python train.py --num_attention_heads=4 --rope_theta=10000.0 --bias="none" --tie_word_embeddings=false --init_std_qkv=0.0427 --learning_rate=0.00875 --weight_decay=0.0 --schedule="wsd" --doc_mask=false
MLP neurons of a small language model. Each row is named by its layer, matrix (gate and up: input weights) and neuron, and shows model dimensions 0-255. Each number is 128 + 32 x the weight over its row's rms, rounded and kept within 0 to 255. Numbers have three digits each. A neuron's up and down rows have the sign that makes its largest values positive.
After each neuron's rows, "fires on" lists the tokens most often at its 100 highest values on Wikipedia text that the model never trained on.

L6.gate495:113054152210160172154149130195109044141109085112148128144076139108059149159158153145135150134185117156162090148123110182106109132072099164127157053111164120169115090102109190089154154090160105144177122136098116115103087079136141105115113143146149148103182159157117138110119078111111119090119165162177147096147140161093145201098099153036087114159161131122101137176169153099137107094110125115164151088166138082086134096178189050096130127149077128122089142124122130135105170131152159096083113074118157171139158141124069117145115125128125130136143167157096130091143132175127120129143137109123137131103063092113107140109210119149143070148106090194143107147128135158092170112085090130141169089095139111150129112119121118141074129138143138049079186150184123148065154157126154
L6.up495:163102164114169148134151079172117133048165134075161168110105073102177114128099088099148141136173152163193091192118173099129128089127072098116174116166113149165131116082144184107112109104090079137129152106139155080140062098067145144139119070127152137114174180072205156053148108119156112116085132114094170108120191168099144062124114143060121097104102079086110097127132092097073119098111123145158123148145085090090169151168132106120136158111166151073094139108129111153119104152148114115143092132099134139121126127122110121173149122140120133203083168175128162132144123175135135209202159136175087198150117164103176112065156107099154090132106115151173145149137169178098160122129158124160094124099124175137158113106090147168081122148154171121110140095110131161090134135176110
fires on: " on"

L7.gate346:110122110116143152163123226157143126121079105054059134118083155077100124099100126143119080133155129156144126142115086112185104129119165142109162131123098117152093111167097189134181111122131169184060110157155119117126129125156111125122117190143126126156136120154093160112126123159189075197130117155124204042127074104090137127162064102086129088129113148205099138094152122151081132114077070099162140135139128094189106071125084133140112148113076075085105109126116169151128151117118159135111130093121120142073112179107103076183196075138158172071187165127158136145093100175131118140144129089134131158146144154101125201130155090101090152155092128146145115178164159079148150123092115118133158089072136171142146100135142156127060115135136158099172109154120178094172082141167110
L7.up346:111076136140099130150158118165103103077104081063134129173126160103139118128163145126157123057173156151123093124100130164074106119126144137122148086157113121159137086132102167134106193146179123123106186148136126084117098099123123107167088129141139188148086097100170143127109168073093107146129130137129128070075127106118146141151132144100116190140104056135152116178091079120060188166108142134129110112147060108095128129111107071124122152158094074102078118167128163161177141152190141112115156173138159107149119158125135124168093113061121158139216092094142189126102147196109131144149108137164123110164152161160135118187109142076158132133114111152150083091100180122129192148089036079110058088137193095077156112125150164090113116140081092068165129107121154153153148187160140
fires on: " for", " on", " as"

L8.gate70:145148135144143110123204148102103074126104095146118128102090131137143082084168151136135118200186130140183151119098094087147169104120150092115112121122086148171082125100150129167183154087188153154163169120159117151116149144135077119100105119130083109072191103123120091118155127088105099087135123142131091091104130121161214233119123123089049175117099081098118127102107153111117176140116083133151150136134120172137109147107115182127098105117133110137078142109144127100155122139162123122218124114068139103152038093077168111065126153102134102131085093099142166143153178118148186171122129066105140111100162136156191128145078146136136077108108155111082114081116139118059074145114147143132145094158104107111144164091114071086099198096184164174154120173150100146164158125130108
L8.up70:120147162132123134094139115104145111121183118075058109126139107160111163099161122165158125084126097117185181132156137130104129145135096071062106144117102119163102114138173207156160124175116197105178148107134111146049124132067137108112094153124168179099112072101177130105172136156145150145105098133123074133122148159071131140124125132119093114165135086049174072128118131129134141102115154121141104131130071170141158145074060154164092137118119161126132100126131144124126140055162120079171092141162094158097060090135141032152123135107116060183082162145092169163124097103136148150093131158112124181188185120120139112153125124137152170106118145147091075085104118066114081149116177125135086094105186088136128058108137091133070145134151154118145149103133131164151147079086204
fires on: " he", ",", " she", " She", " and"

L3.gate344:159124144131119171109138124078103196134113154104100110177128108113141163110094137172153055135082141149121087116145081132125128109137162040079125136120063122100094127149076128148135154118149163118147106124122093093084118103141155112138141113157178193116183139084104094126056141056213101118163112149152122156157117111155118122107113169157162094080134103083156238137160099099043116178158112147148157097132116163065119086108120124172116089082030163112090114101137133093109110143103087116128122158060165153107165150089123101113155175153055104155114161070144142122118105155116171126138124136129094110119165105082155133123208133145110184144143165126073106134118107113170132134144121081144173161162185145148184108144169155128141129166128124100131136081150058161097122115142137
L3.up344:135145157064184150131133152094112182118090139097065062172129140077128111152094125168223095154120131144146152155102157081129114074161089060089104102108093130111141131130158127142138105117152081113151124103128127091125181085140123103115108169106132172121129125093139118121116135129110175156126110093147113152152150164174114126042116142058163105039129084045157205116170067147134109180176113188145156125105103124101124147105077137159154138098080132147109170154146165107175148142075053108163126162136137120116183133083145149124124173146127121146126126104139166133079149185180102136137164139155097145124173144102157134106097144155138120123092100097073139131104160188142149108128144036199126170137161111100163115129104153116133119139161120123150118167182046141110168135064103
fires on: " and", " to", " or"

L2.gate298:186173118096169107155128144132141098131086086099141144138111125155089131188097147121134096169147186076151166167147129109150118142121153094137130123118119104117165145164118117118168068178187152071085104165190172101171140158159143145169074191104144172097131098126139133188144170114122079050135163139141123082090121083137117116156106183180090132117172152068135137176118150186123110155077097180132113133152126139117101131124162154073177181153133075117154126094136080120135156105156113143169128096092141175086053101152167134124080095123090127104181139136117128167137092180139098095075145150131105087094095155087113154140127122181102171131078146122141113042110160223183110178147168128117090162124117145081141134149137109112174136170149111100152119211129119156137140121091176
L2.up298:114114113115134127108104126132154093106150097117099077114147103130087121114165178083111059139098087063149098176151114171179117177162109143098082149173094115126162153110125134168144113088128052133106128163143214096163150150150170105139156130113087154115095101163132109126095082147142059121068132091094152130122105066145131119127101143161072099105095164147094135115099157140127126108101146119147113153106110093139048170117128100140154118092148141170189062160147096201084111148154232152112110139106158107126078162156177163146120068119075170103102151119160087139128094170106119107177148174125136124179151082076162186099132196097147127136138139138120066126101101094141100150126168122129164139131157080141187149100184118148105139200146172116211144153133152098145128157081144
fires on: "us", "to", "as", "or", "and", "with"

L6.gate298:101134168136173127094167098201088164192119131147160143127083151117143145088075196141070107104200106077138115116090113090113092184215166120116197100123155123196108177167104122153153141122158049097174098088110119133110139147148135073108096163128132114160129168075105098110104116158161142101144114109195124112163156167128106131083111148125106097112072119114092113121142127161115121142157135158171115110102130133159085117127098152111151170116165105090160169081128101119132095078131148123141144176133059110149124120122122125169139154138156107137138150120085155109147162136211136097171144146215221172096143094114148169117109062110126147092067134134182119100074103133146151129167175204166081085092132130125131112150151085174161133083107095146130086173111123099089133156130152
L6.up298:155172089174115084130151114166104169178188182146107182117091115151089091134128150105116112119156058139099055165078131141109137146148102117102129107080080099133097092154154141093131167120109082095056152134151105132106096106137115114153142124154127081124109094098121153084114131138180179163112113155223110077091165040186090146139108151159120109142104097173120109097174080173110119221182109116101156098107114067136120128123122168118145177102136131150124087153141120178127134087107097103161132109128084085157127134149120120170139121152140123151075157103192119141105229135145101171133191110149090167092177091108107165107113189082076178153143152070126146124109131181081149158146159121125127107142130133141147093126120062156135167156082080119100144155137080091131134094151142
fires on: ".", " and", " but", ",", " although"

L7.gate651:130130122137118144146098081055153131136052136158122198166115105071143194054126148145078166098106148154113133108131150088165156121090169056100122107083085112119131142065155182101150135104130143147072116124122126139115155203122102176160082141137133099127124140116050184141092205110153072075123109152112170113103156117105113158156133210117120142113028158059107103146178105147115130148172066132142139111177116127147124112114122155081113168121137135136107097128140070141164129103089112104105125098075143116076138086131156151125141153145149168092152140088152124097118182192098157091201090095104129128130168126102150130102142114135111212070147131134127135075114170171157086116116118121134178136114171149152145103163131121195142076100139145132081148098117121098142190122113102
L7.up651:147093104151101098163121167131141144155175164180126098143176179087167164102165156132149084125184143152100139084197210164188115049099162160098168152114181177124084077100117156134083065125096103134140087119107124148134167143128137087152170116156134122101150118137137094120149158137150125136141131078130167175106153124096182117140163123139128111166104087071152094133078140121151154139123146154088155120104130169183132088113134176168131082147136163161108082101129125124156070136135186113077137145188077107098166088106130076118153113129108121178119077132186184134118142138150112115090150093112055152058153059121162102034087115119095137130152131140082142155120173121084175170118116188135157134107154102084137126141093123148081109132141175162096092125072075137096158123082102
fires on: "|", "\n\n", " (", " |", "7", ";"

L7.gate606:107178145184144117088110174133068159114164087168123132132126125166136139156161124123115128179205217116143131063112133134146102121175190100104193075066123119123114099159165154153137124115120075152123093121123069169136101185106109122107098144117145146171141175110168148145134083137164065136154185098104176212099094097197161163111122086133145127128165174146175142124116107136114100172083188125126135120117094117146120100152166140180142104105106069123094130153096089163183148133139148121100075146101127105116167098082183063113151159165151134103118107179139169169128106122087164119100112104131120068150091180120088105060159130118126144142142104117113094115083133143145135138123115177144149130087123063129130053193178194145146150154143136163120132154164150161141060150149077
L7.up606:185151131181114090132085154162140177047096085146094108186171109155119155111112116152089071183092141147172090128111132130122148136138106090137123105114108155129137133152160125123119177075121141139066164180146119130135163114066124120115157152116126141165123123144142108110160150119114156118107150149128097179138121066130138175156163085093137104084187113077133205166082079115100178157150127129058145094134159091173185105178078145085161144155137114200109086215114129106142131100167128110164091069129142175111113120088121171174158139120109181120153062153187137143089107133103107199133148139084092193159155168103156113175128107089140164118113110149101179082146188131150149137150113117160130074131127148103108057147105096118098155168164092106123172108121066108151165153087117
fires on: " to", " a", " in", " and", " his", " from"

L3.gate280:170116160144174102085198148144102148167129061124139105124088173165105154145128108109126099128104114187115100112115137111146159110100156151144129134143135141143111049130107168171093143150086106105119125094152136096110112093158094138125152126083166055165183112100121129155117089187163100090118075131199141103092125144151151115104077160084081154191120160106147092156145091165239140117208124127125101059138104178124113056183177071121098148091155132146147128136144149107166083091134169153127098125119106064095190102131112160124069074138150076124149093181110162084201149185127155105147152127138123107128124112157111149140122149115123119118124116114157082134130134169116118109129062154090106126143136113171095119142178145087150052199142131199131094153106104105083118111125082
L3.up280:106127180205100135102162097121134110110079138097124141070140091124101138147102149066165122130116095155160104129104084187130108057132084112143159091139152148117139125104096138147079030209156075135166149135147095139174076067069105071115135153138120092143056150106192097141133121128207185118082036124143101097125132140136142183100099160170142138166094185132167148123141088156076148139099188172162103099096131116133174148117140140113153180184148152162144128088096159141153135145149195124158121154165141193144121107154106173092136107071196142096122115173151161124140187124107133122117137138118112119128135148087098094113151197095129062087131164150153157111131103099144109075158160084081154104125145127126128107106114143141123076138114131106147126127145186091174117116112173
fires on: ",", "te"

L2.gate268:138127121100159152096140156170171167079167094095151158126116126181093164068188183157100123182144131122167116163093101144109109107136124056190112149152129160152152114096124135122158123130078117182217132113109152135140170102091136149091120157115163111146166152069130126113164141106142135100089131117159121114099155132150116167194137058159098134125099127141053087141103119105150158145116081168126104132104148096078113093128171137077156077121164161135178119142136103131188158100160143119176108150125082086082150091101165164113106150087169037044135129045103172082099084103169183130078136137156151140172135094073101135117128146149101066147092090084095134089131073147153096186107174158173102106116103178121141178119108135081122144149104155128123104111161179095114153107135112
L2.up268:190105139157093159079113157140098157121180152137088146062104085144076106173152192124094143117188124183148112116138108181144138163120123100076148096162148138141108171092139086099070098148116106115150168138117164142122126126093123154113069119184160114106101163045141119144216108106129097155174052081098090104116147105074160115134114157118139139135146077113144111112066105172068100168107150087131095138092129114113129102114086095142140093120142108118127141116121124100179109063151135085105102107181097142132118110131161098128178130104181039123081136116180139113102184158094207138105180110118094170109158139121127211138106151134146150149082128099129079108178100135130074128134182135147088141151088154089143122149113167139120155145149170121159114068141098147188130072062088
fires on: "=", ","

L3.gate312:114135124113143063100079161128150106127154142171126099086086122143136103127113172098162090113054142181131161166141107136131079131150136180160134167086110152163152180180084161132152144147110133137150110092114154086068070112136108099090106120138163093140104099149106085146153174117126171150079122112113110153154114117146152140152163071136089196131121116032097099102124068123141189117128056118136138166060150117142109110191090064107092103146107173090116079171098058101123172119148190142082147162144095139140138152144083130164158170158125125195097107161145137115116114135173092129196140120130110130166121136158115139150128110059159157139116116216184131179180121141121154095156125090112138102114158142078102141162119134160068184151095175183162126095094156076108109147127076
L3.up312:144091095149150141133144112129099119176104175103156141151197129153000112130066201166182087153121099186144140103152108166105077167157147153120134173106133116111143156137147165077158129136120163170074081141124102129088129142195107088144083186100078176110111159142130096080147098099111089120139105130097129111113164108181128161097161126124122091119122149139153152150171154187149184160125115143154138152166136137117184206130074097108172119164119101166103189095116115101103121126117091122139103145098052141136169155212142133123153142088133112128119103121145097130136168157122135150051143102139069162122152149131150197114174088128106171104160185120155099150119121136071184109093114110129111141090117105099100170148098109156099128123107090152125132143085073196131118113212140
fires on: " (", "=", "\""

L7.gate531:113154106105144138105149089119066083137123153117174152126156186160176116123119154110111105084118137163194069113134075133128096181150128132159146105170159131115140117129151170139143144142113094128125107115113200092103131115095116122093060089152096145159047153037098144156158098104111090125136141135073163106164114167137131112130137083090101179161126076104083109089142079166177144119068134132166141124084095124124127069127133139113134087139178164214141075207195134161135123149105158151137150176064153076155122130103204082100119111110206158165075105135181062109115163146121075141124106112157074077129115150094117170148124138096113117082136106124092079137094128182108082139089087092141147104098143161141148140107171119173107096130118133071108158126089115154101127155179126
L7.up531:143117183130075156135164184087153159096098118118178148149120156082114078171077130169148101130117112120102090124082157157106095180169173166095153186128166118177157070080115108126125119112147124087123171155124119159074158093110161083123129154115152117116113115101170102128136140176150100168152136124125171127096172113089156127134113147128127111093121117125133118160162112129072118144132157112123106143183122076116058172138157092115111124098140127094096151149155129123134098114171165123096165158135071124120180102108113117121115143083130095157082153070165163085136157126129200125118192122131084146111215133123203128081115158119119164185157156119100154158110149160157155061106065160130023169056103151092206071136039146157172128128148141119128100109126102134091171082082105
fires on: "=", ")", " (", ";", "/", "\n\n"